From a checkpoint of a small transformer trained on Wikipedia: normalized queries and keys.
MLP neurons of a small language model. Each row is named by its layer, matrix (up: input weights; down: output weights) and neuron, and shows model dimensions 336-431. Each number is 128 + 32 x the weight over its row's rms, rounded and kept within 0 to 255. Numbers have three digits each.
Before each neuron's rows, "fires before" lists the tokens most often just after its 100 highest values on Wikipedia text that the model never trained on. A number after a token or word is its count.

fires before: " |" 57, "," 9, "\n" 4, "po" 4
L3.up1125:113104186100089085119091086158111200170144147175123161158197107116111164142124202128106125115161161134159130194097101116179067132148149227133072148175155086155154230109127137194135119112083106139140139130117109107145149114153138107084127091112088117156179112133084087127164144136096106192
L3.down1125:060161093141187136145124196100096128182138082154117136126095150098161141136090062134160119099082069181109191129108134174102122098059081069130170162137154132125146089129129098113126072154122136114144168080114113086139087100142140123197190128172062124113141169070145114078113134112153223159

fires before: "ed" 32, " as" 11, " in" 8, "ing" 8, " with" 8, "s" 7
L5.up1327:174116186171154111152137109184068182167089157103181112104080111120137144107120164108161094100117188135130137159108141150135115182134075111146134109081096077123098123101139193103152184131073124169180107103115088111156120150134145157108115172117107153171105115104122045146103111117132160141
L5.down1327:180152156139093037127169113138103081145156131146105147126102118205109107116144134112101171118126179125120163133129077126098156107121146141150098197113077166127161130057103126123100122138147159151100126154141189077146158135167138105085124077151169154126044143140177154194175126148173172184

fires before: "-" 51, "|" 22, "\n" 19
L3.up1043:197206187138138127098122169122164155080101130105143071114136115087133166106085111123131139127127141117097143117123162064113110125100125192166081130167137115087125164132175098156132149082130110129154099184101075104142188194123158154089154160087054165172109120131130144110182127111066161197
L3.down1043:105103148132089119157107119079128109153129151112157120105171139127128115162104147153157043125083119086112155148141108088118034141117098158164119132176149134078163128110125121125126149119174159114125103133130122119125115089122122114144140102150118123120138112119140119140136124080163105147

fires before: " 19" 36, " –" 8, " 18" 6, "\n" 4, " 2022" 4
L5.up1521:123120140119105154141108053193115200105054106130123129167145129137132200095096147090114136103141144098077122138123147072120054100144132142151078115121164152114139088119101067079177154130163151072111142117148151112065127178133100135119163096101148139125174109139155138144149115083092149168
L5.down1521:087137128181142237122096101097129131111104132102106095174120154112152164152146101101184112176181130118153159071063122182129157071096144125129172108140156188148152128108102099162186074155098159084085088121072107117151157134125127145153130154125086141192111127170108105116074117126126112097

fires before: " |" 47, ":" 11, "\n" 9, "–20" 5
L3.up1541:111195155140114144165115131179083110157159190135088149184106102182059134152115163084120138054128111183116170170170088143138130116155119096112066165138137069128077109179062129134110134107120173156099152156091174165165161132119148159102214122099122177125115142146143138105182113151124141181
L3.down1541:104125155108138100063107123120169101104063145118127099088122134159164150115080174121128164133144075066141094125110132115132071162048102138121206091132104121141077132137108160162114131141107171078181149100115109139131134169122150113097120120145122118131110159123078105098133103124140158150

fires before: "s" 37, "." 8, " of" 7, "," 7, " and" 6
L3.up960:138146129058091137128150088133100148132112189138062127153127060143099219181121124173153121119173095125132122111093135155117115143121092135129145155113112103180141155127120107136140127128133093117194147163106098089152137098074108110126117165158162145150134164075146129160111165138028165137
L3.down960:110136159127193151152125109115164135117155158143150113130080106087129134111113112144156132116108157146073132133110118136151194134128107088112086078181094145164172099183129128140124122145105153119126081144152164189095113121151168109163140088108083088133087134094114142106106101137109147114

fires before: "s" 25, "ed" 23, "ing" 17, " " 4, " the" 4
L5.up385:135113141117109144109122106110064139174097111153139100134135157093131123048071154120151094156152118181127121094088148141114128186142145141113094100136131121137116125099129189118122091147105107087173088089159149178081149148069103127097144129134125151148125145130118183114091192161140084098
L5.down385:207133206148107142126098119125135076157108145111127121159126101083068162120186106103110167113169127115102106096101122181140113186092108001122125144119101135160119128083060108155124123134163113109108113113230192150150102125107179094147132132138160162109096120128122170162117125157139133124

fires before: "ce" 13, "y" 10, "re" 9, "ult" 7, "le" 6, "id" 6
L3.up116:131139161181172067112095146077082178126114141153093135133121122169198170125147137107139138129091102120127115148085140085095111168057105146154111141129110138211103138169126170120177160105159120146124158136108116147159121158141146158120183107044157126109096119100129145032152097144090166115
L3.down116:109117108123108096146111130136094137197102103154090156145114161102130145145097112133110112158108126146070125160131056124150181174131091099121114168120050166119088099115081109157201154116127066188051171108133132109141080177112201159204076117138148152132123078111097113151140127137130139169

fires before: " |" 34, "\n" 21, "," 11, " (" 4
L3.up346:114158131130119112132142111172127075105137147108144144142151120108124133060087159127178199135118116056168093158122129169097117118145092102134087137127193126119136129125132122114135133145144194132126168144144145149115196163158120128149138108073141069114178139176134138129117117161085095203
L3.down346:152109139105124136127119116144178115118119158085105129141162146091156189112130080118150147072117105145096142076082160051129152164097106139157136140173130151125076159138127127146130072089117162045133133066096154177132140139089127162145172149127096107202109129183117111097133141108099173174

fires before: "." 19, "," 12, " of" 7, "==" 7, " " 6, " in" 5
L3.up1007:146177123095082034088151096128078171129179118129072128143168092137116147093037103198111149132187176089186097142129168103111123125148129128099127153146128123152168195126110148138062159131108030116137137146076106099195131087166132126156154130177125131191117132149144163085106178105146158144
L3.down1007:104117104147169131177166103131152102124106122110151152087126089092107121137151113145141135088094124167061089101078092183086126095155126074147059067134087189133100080090101134108177155132135153184167100205129103155100132117067210119163138121121117137114104131068085090135110064155099129117

fires before: "," 33, "th" 7, " 19" 6, " 18" 5, "." 4
L5.up223:125082137093061040157150102082125159146091144182125108136121107186207171103101120103142116099149170138148188159133120099173071135139130171161123133164132079200132090169139121089161131115117108142191142124172118104100180162096141111116141100080148207115119089139136128113140151099100081133
L5.down223:093174152116116176153100073068141068126090108128160153177073160130063122111141150061141120110093114071120158062146154165130161048133066111134114035090130129113122084133168067114158116114173130190102108108070135064085181106158123124159145088092135151155101094096163119111135168122084130137

fires before: " |" 36, " (" 8, "al" 5, " first" 5, "\n" 4
L3.up337:181095111134149125147107138163112154104114158116145117131153155186151146162100109126112186109140127117119181189180121143122118136179089113159091160101142150152140101136129133161199159087167050140152171152106108125149176105160131119135120103079150123154112156129143151139117112137114108154
L3.down337:126130069130119087099157108146138062169153097074157169074086101065154137087156109130141087122117048136113109103104161101095063117105152082117183120127106078114112171085151119103149132140114107128115160096091154144102125130112102140108147133222115118109088151139109135145103094152145153163

fires before: "-" 70, "\n" 14
L3.up1062:154163193164075080086119147150091163126136156178139114115128139132171145121101124080092149106106110126117097150174176116127068143113114147195108157132172111116123109074149151159134180070054136115105065134062098087119084143155114106185104101075084108147123115095155128093172113103089127124
L3.down1062:128099129169085171138130110118145120126088133108147117094180147118104139142080222158180087143169126121142173160094128086096071152105111111183130114130150150061150097131100132133112136093126120083186124121145101126136114135116105140111159109142154132143140123125208058184134202103126108165

fires before: " |" 22, "\n" 17, " La" 14, " For" 10, " K" 4, " " 4
L3.up64:164091157085090119129125065137143076144144162150135088130148094097091051127142163130094150120156139146123169132087153130145049117115057097091086125158163147126129145162146118144138105121185184167192131153133092120102138151144128097119175175132157114143094129101129139124149155135114133218
L3.down64:136104134147138172099066095088147112119145172115185135101105143100098124079122149129033100105123099163086126134096115113110125143097169155086114134100140135131136117175182132150134134108172183101140159084083154088146162112108149095129172132165105173112170111070149152125147087072146082153

fires before: "i" 33, "a" 13, "ia" 11, "um" 11, "o" 8
L5.up1522:093145133165139146172194100158090120099115083096075043142105148189096110175094130116157108104131135142094095137122149119100126145139087093130108113101145041131050111097114147076080112123087120085066144150145063127137120112147058174120173108146156100101130182163089083061119166130098117142
L5.down1522:097084136200098133135102165061136104151136107149123120130119116093076171070128137071141171147123096141090153151153096102173105088173121051119160129168087115118141151142142103146107075121148138129114140111166092067124156101161127161064118104101193121079131083052065145215165120099090120168

fires before: "," 19, "\n" 18, "." 13, ":" 5, " in" 4
L3.up1269:131087146141114091113113113115129189148113171179156115128163149114085139089071133130159110117117154063133131128198084164109095086169108179092141157107191156113089132086092120120088181124168112111172137182109132133159174137067132103104186128149170101145079186111151126173112142163119096119
L3.down1269:083124165144160110143154171123153118092212103120098118135135084091134139178189133162106145154171157201129148174067171096154192096092146100155088102138112148098189132175167129121156124169098082153122070130097093165096167093134110053070128120155171112149111105129078095066129086119095113079

fires before: "s" 45, "it" 8, "se" 5
L5.up888:149082094120123124133126110146128089103179157158149125184149083126078131108098140136115131053186172132086138130104222148155101083149103100134094152133118105142072106101153106155093151151155129132118106085111180110143184180087092132114198156093044137165103184073117138114154121083141104083
L5.down888:136107113151128151109052190167162119143136126090107182097140096126145136104191124134178136133138110122163171124091069127141146102120121155084115161171148179141122191206135122094113092105133195129114139159130149162080077107150132086195110132129188132180100130134126123112120118150147154113

fires before: "," 16, "." 13, "n" 13, "\n" 9, " and" 8
L5.up1087:149105109095104089155103169154105126162153141107111104150160110136118085154173107147107142128202189061119156164155173101153139113122149102132117161136148125140110140079222146150151180106129136179183139102091118122150094110090104118090103116152190106097121204160115083158148097098133173136
L5.down1087:134115158148105160130096115150159132160138179156106131144085179061048106095101166139124105139096117053124118087158159119093159091104172169103083135057156133109165123126174163165176131131113120105085131194098090067148145103109150084123101146102131053217142121114145128105143115135123117091

fires before: "s" 42, "ing" 10, "==" 4
L5.up686:144150140123117074119084103200134140144144108072102119175088149150156147131138113145207158140177128154104077111121129144163089111128155115074148133106083100113163196104160181128147127125101112079148172142151149156140118178107156158103157146140107185164116169087119127126100136167053128117
L5.down686:160092117161128095057157136144117128093135142082091141076142083131100113110166142124139091138113145151142217120103090141082111119145114073149133085130182158107112082126125146125175104110111113156117112098152113152177153120109184123113111063166127118148140112134062089106154110143179154118

fires before: "n" 16, "y" 14, "tri" 11, "ce" 8, "e" 7, "ric" 4
L3.up1482:130127139160117093097096155108073114139153086188090141144099133145128124098057123163093084120215070100064110111124183110108122100103099153123093118113175084161162151141069162083139129123149112115070069130166145158132109136075109100116141100064168108101119155142105159112150078085093221131
L3.down1482:155179089148118097144169139122147072114090165149139075100093159092127110134094114059136150116069151163128181197119147128135132127101166166138129117099042103079123156145114168141145042137084116138121167165118115173125089170173120112142145135094150155130109109072162092162117133141086088133

fires before: " |" 43, "s" 16, ":" 5, "y" 4
L5.up1109:131145080140144106133105155129103135117109119150137095186154150188133199152128111115068097086102163159187134104163121140123111142127080087110086115160104093120098128108176116153153101099157117177121171119159123101131142097124113138118147092176174155141149164107113156159158082145099212163
L5.down1109:152131075153100167159163066205168077095063071134164114170097143103146133097120129154146183083171150111125099150086069137148133156181163057109200182130101210101112126122122186174116109181117120093130125064058117102156142117131174125148154074187140056105084094116101126098185137136077143139

fires before: " |" 37, " U" 9, "," 5, "/" 5, "." 4, " " 4
L3.up454:099125115140088134091063070138120111124099171131125166182214126109110139135130138159111162111131094081131142165117194138132101160140110070118131118172204096130139161090155140139129113130105143122107124068106161133089095115120109111118121122193186135117179157150114093184152125131130111157
L3.down454:157111129120173137088096132073116159144193083126074121089083126142171107177121149144129138158139096121122137113113117180171165115116086141142124146096124137151106135126094123136187126083108139175172093085125141104124136096179174132120183147092061152093145123140098134137125177092172159137

fires before: "o" 28, "z" 14, "i" 7, "T" 7, "e" 5
L5.up1442:156134107168108123156094119221135081124086097087154115070142110104113137137071149127134135123112140158095167144114091070136088174152135117122076134103118087108091132120137149116115138124135128153088115116122114176093174080132086186077113102145107128126107139101073069123119088109067168142
L5.down1442:073065162160106131119143143108124150099148096171124077131114150095131166083168116086176119074149053115144189088055088178100115133132129097135091052168080140147125113130135165123143084157183161163082131090153093158132130143157141131097103124085131165138106125095172144187136087160159114096

fires before: " in" 29, " at" 13, " as" 8, " with" 8, " on" 5, " of" 5
L5.up73:161110169098164100126116164201056133090151178165102145178129175182110153113071152121149062149174109112106119152073135145161072160148076092137143107128145123166132107122133158117161160135060148166117139089112105129136158141140095135170162083096148163164202120126125154152133155096153146155
L5.down73:071127081132161116092173176091173056138220101138137180104139109108098107082158139117078148190146171185158204171168163130182101105128121116124078117166164116130130111151123152123138142104115136098134112126173109129124152128167148134132155162136175099195134133017141118165148150111171159147

fires before: "s" 24, "at" 14, "al" 6, "han" 5, "se" 5, "na" 4
L3.up312:124114112160105116135167088140141140142165097110134095113095104155160117128098119117126127154139083115104113141116105131188169108098135088172095164140146107148162103137132071100128147103144056179139139116140136128126123130131178178088169166131085120099027161084067149087166115143145106161
L3.down312:116145123169102134068078176119155155124104152116120148183105111175065207065189179143106118147081190109125180126134172112124160159102122140169125108100160157144132142168086163141130173109100117164148194133148118120155123135130147186159150060118114118096092189086087202121101153118117091118

fires before: "s" 24, "ed" 19, "ing" 7, "al" 6, "if" 4, " to" 4
L5.up586:134092099087129105082132170151102162151129103113156100116117080117142112108154109165175098112166108127113086093101092104150064148096176145171106127146127112133145172131141187159061103111075169182194101081117127116158125125097143147115107145105148105190187091083141165152124119184100154132
L5.down586:185218163130053099159145150117074091135089108131137116089144130073126137129134115164133130104109100103158156107118079158147140102169088070172158139115127134104115082111087126165123070181133113094062118157143135092100107097117139139112185108151113072102088165120096138105116152158150129166

fires before: "s" 53, "ing" 7, "ed" 6, "se" 4, "e" 4, "el" 4
L5.up53:164127158102121115141141131166089119121155135110161088108112131135110163100156178154107124121131198134132155125156117156143095093077069165128145154148113090109169147106145131102110155072123120095105089063077106181130087188140195136148149131151059154138087198084120158171113129127133148131
L5.down53:195143130152133137110164127119125100106164073168112104195096148132114117138115119110142141134126149139141130183112124194180083183136117114104175119176086067143102152062109076138112104158121176161103125145131105110133162134174110128166121161154124148085122165138114168121112118086147149142